From a checkpoint of a small transformer trained on Wikipedia: 8 layers, 4600 steps.
MLP neurons of a small language model. Each row is named by its layer, matrix (gate and up: input weights; down: output weights) and neuron, and shows model dimensions 192-287. Each number is 128 + 24 x the weight over its row's rms, rounded and kept within 0 to 255. Numbers have three digits each. A neuron's up and down rows have the sign that makes its largest values positive.
A block is one neuron, or neurons of one layer that tend to fire together. After each block is what it responds to, as a language model described it from the Wikipedia text at the highest values.

L3.gate267:085140158095108117171116139123126154090110119146100114132163135127185149108132140118135129127085167167142103116113144130102122149083118139160143144150150135111109171120160107186085096154156121082114156134132143134135161175119144138126140111130161112139120111100134127106123132128149115139
L3.up267:108155124173170077118143082108141122140122138091107109119072165121182139098143121124143145142151155133132130077107137145144084138135146118099149101118138114107087151146106120165086096141121128120135111134124126165129151118146135134101146106116122132097078132099130117099142123113156124132
L3.down267:120157109151172153143164131152170132106120157115130099149137090114130095139124103122090118141140083161129093146156119145134126109153112111200131103088112130137043120097137097148095131158110119166139123186115110159119098089135128117097105163114104154110114132139123133147111109123126126114
Responds to: Second piece after capital. Second word-piece right after a capital initial in foreign or invented names and titles, as in H-w-awon, K-h-azad-dûm, W-r-ath, G-k-remiso.

L2.gate25:107110117097121136137124127162139169137139136131083126111120098115140113152173154119155131174072099114100147108103183134079119111175151089107125143149116132091120158119145147158147124125145129087133112146098150131162151150114137110165147165137110133149123105111138134071129126153132134127
L2.up25:114154155152094134095125108138139159158146168110162159109125133148170119101151126130150123116104120131104126149111171157169157122127086117123170161125182165129123167140102144114136132102156098155127103119132139128153159150141133147115109092095130134154145121104089160109137115082121115110
L2.down25:131136130131133140123108108117136113118177143169132104119111116125130123144128095131106103128110145147148096134119132136062121095086144170158161072130094158118119130124147126130089130152130146126114146143118108146148160101093120130149126129105168150076096150162126124144114120075148133119
L2.gate144:130137116129138150104124109143139156157110157109121140131138124126094145131118108116118143135121145168092158115094175124113143148137127139094144111163106111102131148175084137126150132115121120077090106173136183109135147174062180076158161146100121126100106111165169134103160150118137139154
L2.up144:141126168108142114086156134158159138153089130126131107094130111116091131124135136122120137113125136152138065124156125121124133173133134140097152132118117140087102163121100126100137130111086105126115117094105127134185098136127188109141133157120122096108097123111109136118107104157152122143
L2.down144:133082167120198175128110136133131130109119147105152134136122080104138121164149120131127167162121114110105151111139134104136121115094102078166140146129127150168106118106110125118110140127106074151126114148126129129085147158110140162117162176105162081123128142167127144156139141155140122153
L2.gate190:113186130150102113156108160182093097147121168113136116132123144111129100125133146096110134147128129134134144116139138137107085145139095110148152132110105132122105156139133102110149134111095159123131131110189132136144132111134120086108119081095144128114099148140132107133133168156122141117
L2.up190:132121150146108169127133114146114150117088075139123141144100106109141118176083110129091123142131125099107120123156145146104120125093119112132108114166132140126085103096108158130108148187131153128148129098114132115122134100150102098155165164090126122099131126123137137123125137081106080140
L2.down190:160140127141114124151155107167108122137128137180111166131100081160108113129136116134123179134155162102119140137151130185150128074098128139123120121106140085202158112122054119106139173147141103139100130118090094123118132118135116146147154152116158127121121103148163176167132124139134132133
L2.gate361:105169143118112097138088099116114143104150108100165159126132132089113160169138077102131061154068124160125119090109145106123127158138121142152109138132115165133152106117108136098115124140124143102170123146114120137155128154102124119092121138127169124083167139096140120125118133124072119171
L2.up361:161086111105120117118107167142159131138120113163129166141149135151159118131139111182159136107078132103074116160126178119109102148098062161133118144173169130121141141149148148131155158145107120130150106117123116139073085129105129099118138163100179130118131145136133125202166122114116129155
L2.down361:140107150177081115136182107133117132115159131129114097126142158137091125096113148146110134133109135126161192109144163129102121097155108150110103154130146121096062151111132134072112144094146118108079182112125147107145142108182140102126167088165152135154108148169090123172131112136137087131
Responds to: Agent by and name continuations. Fires on by after produced, released, or album by in credits, and on the second piece of capitalized names or words (Cz-ech, Cl-an, McD-aniels).

L3.gate806:129135179156142109152113095149165155130134132158103126151104165121104130123116122158114155091187106146180144106119114126113096169194135152147110108181093099141117133113152128130142141135145140137145118144126117111130117124100151098137153147134149128160157109143099141129119096149109149122
L3.up806:107094131124150151127140140107121121108168122139129149100107099135119080106114115169128140130146151139139145171127102098124144151178044131103094143142116150152171115165149116157150148172155146127129136135152077091120133118095125086103134123134153128122129104149121107136166140145119146142
L3.down806:150114136138106135165140110137177138091140129172107140098141144117137119115126141171096119105122139135150118130170109118135149148137093077141124116112095142061147092128165085170152095148161111189140170158135127094143114158106159162075121201156102158140165090120130090140178150114103160153
Responds to: Structure breaks after tables/lists. Line breaks ending a table, infobox list or filmography that lead into a new heading or article title, plus the pipe separators in table header rows like Party | | Candidate.

L4.gate88:119151146138166135156143138120162095129105139108104097131132167157128133125110131160101140163087121108156161130129156142100133121109140106170149149118109148156123134150139116131137149128135093105126103124160148182151094123124122117151103105116086119101153111149119148157116114142137146090
L4.up88:138103120161104098142093100131104120140150146121094139091126145119149080127094110138128128130107090159145188097142144139108133178153115172120126200117117112107158149113119089135138151054104150137154116120089138126159126128149113119121117111134159128109122086151117120096105162118125095143
L4.down88:161103121160145115109115133136103133146124131111114141139117132105116113098162169122149130121124133162144120108084147113145118166176140130078101092085094130145128122144122090104129083104106153133169134103129143108146127138178170098121166133155149101167143108127110114125125143117109122135
L4.gate225:100139164106104121135081144154096122112140152122101101128167157154137119148136092097142127120117131146172143126078115112059162128096128179146127122108099126147121109141113127105161102150151122119134091089151084096162125122109103102126120079124106111121124080122155085101108117142118101107
L4.up225:130155121107127091133137175124147163114132108178124098163143099085128127147116089108130108148136124120151158116127118115077131120129183108099136147107095155116149140122141149109123098124146147113136145120141111166130111134100139141164122107130106124117148125092137135106082187142131147126
L4.down225:175109152126129104129128180114101168107141144161128073151078125111133118115132130139159144093092117116122113149161152098140151155111169137130122144132140152121127138165102114116124142143141102124101163098102106151165083161116138152146126137149104137094116117116127125126120125123113195124
L4.gate682:134095121138161134110152125151088134131139127165109136106166132123154162154111115128134109096106162146122129126145154145115116139066092142110128086134126133071139111109084166141139096058093106122088110115108138089132140132074117114111147150101136122092138135121081120122095146076136082120
L4.up682:153104173128125112105103141125072146074128093163143125166187126153161143086168117145106088147146128127144098092134127149139118133156158133147155147119173139152111134103126133161118128125125124119139111116150134140145162095150138104139104181113116100125137116197127163098127115154137150100
L4.down682:125156121121124137146144124138138096179151181103127177107112157113135130137098110139163101138147130141150111110132131107129112101124159104131138073137160131088173118165121136156148141149146137122189097151177158141082140146131139106147144104121147143146139114146115116101123122104120072148
L4.gate773:105096169166122105092144109087127152133138107140072148114115095104099169064168149127152124114149155146148141132104131071119108151132128164133148141119097171106130158134137129150110136142105133147148116102097157147152084121072132095126111122163135145134133104104172138109127151124146100112
L4.up773:085130155176169096168165103090096133143136138120098120113100123111159105185139147135134129115166115162078120120107142136124116158161121138114123137159103113127108162128136115122136148111087147116112109130117129117119114117089096127100130111083174117122095095092140139134127111124175107130
L4.down773:182165099092161142163109110155123120190155111112166095126129137115134105112128107116131155104135128066121095108108109110132153090147132145119114138134161146131131142104130116099124171148109107126131108122158122121123167123146098141105167122109141135112106114106134100160144142054140101126
Responds to: Acronym letters, release details. Later letter pieces of capital-letter acronyms, mostly in parentheses right after the spelled-out name (C-IA, F-RS, NA-EP); also commas, colons and "on" in album release details.

L2.gate314:130097159139121099092095116107069113093127113110155165109148170104149132081124123114146119086109099142136155116140132096116159096124124156101095135126147168139143126135146132121112126109077143145118145174171130103171085094150096141116114171119116137144143134104143152129149129100109145124
L2.up314:109142112142128134150110116158159110153133131110119114130141084141111121114148159166089127064108142123140130127183146143146145125158085139150101116134123108120124105148119085172129096134137149118154142112125127164114175153105117119141141090120144149118121103129128127108135131090097156173
L2.down314:134128135129191117116141140150145170149141135135119141160117098116104122110085139168119110108136057099145160117215117132100128121127115083167103151123173174132130102107123124162156127161116192137126120111111147182117131128173124125131110096146116142125140131146143091114158111136084168159
L2.gate583:148128104140078125126106112103086123114093143139127133153099119147171125061102143158086126069113144132163123129112119082132134143156115154105172105129147121131133136091114119078111169173140156143134153107115180126177099124158135116127149134119157151136075136138082114148147130122113096131
L2.up583:136150118144119077158083155134118119134146109090115134141182153128131093130132119159136146115111139157153107148164082153157132133138111111107124116089145119140125117130161097164142112151121131151133121147118093124128142129132109140095150176136162128159104147137127143072119134139149122139
L2.down583:142131110112145113156152167079124104108147123169129124131093121119121149097139123111187124143134137135105139151124157109114168129107150120139103105116120100110127133115143133131161134128134089098140141080122169165115121125139116140123129129171106116103096142130158127172070096145120148111
L2.gate592:093132115131113138090115146125140156106122120120101163095174104082114101130122168173110099122087153157154103098114125153122120133153119173139113113111164149122141112158127147114125133107119163124125121096162083091102138165061124098099106122106126160168132092137142119137117132116147109098
L2.up592:086139139143109133123104147106133100132138149092150099116115109106113163126128198129142146151175091140140145102119091172134174134118158106139155119121153127133091188124160086148118148125087099142140169170137099132112092140139134124098191129107131068160140152147145145146173143165109132153
L2.down592:145128128159129121119098077114140105132126172130134129109137105149187190147130137144191118139099107074139172126140127081153143105094114168137116103149143163084130154130129135172115096130102115072097105135102128084119155160133123146106178157100141069187127167108132094124103128145087060127
L2.gate760:114132106142111119099138164127108128112175125087107126166120155124138150084120157125117126148167116136139154098104115141135151146123130154106126093128161143153163114104135115152090116132138170173121113146125157167111136143159131145112162096133152180116135133131114114139141155108149143148
L2.up760:154145098145147089141152125144148118140122123137147135158096124129142166090087111112103142133113137150128127129109113138146127173109104130090156134139159124149101072097182120152137120122111160148117090101130141136115144093124160153116143135125134109101147143150153110141139116151117092154
L2.down760:137137103091124117143163144147122131131112109159158104137100143121152165061119132095115130109169117106135132100181124138153103105137099121098126125098115119148136096134171134156101110120094151166121142146137140123153129099162146134183167130134119124099145146110154107160122127161106092154
Responds to: Line break after list blocks. Mostly the line break ending an infobox or dash-list block, such as "- Children: 1", before a new = Title = or section heading; sometimes table-row pipes or word endings after hyphens (ship-rigged).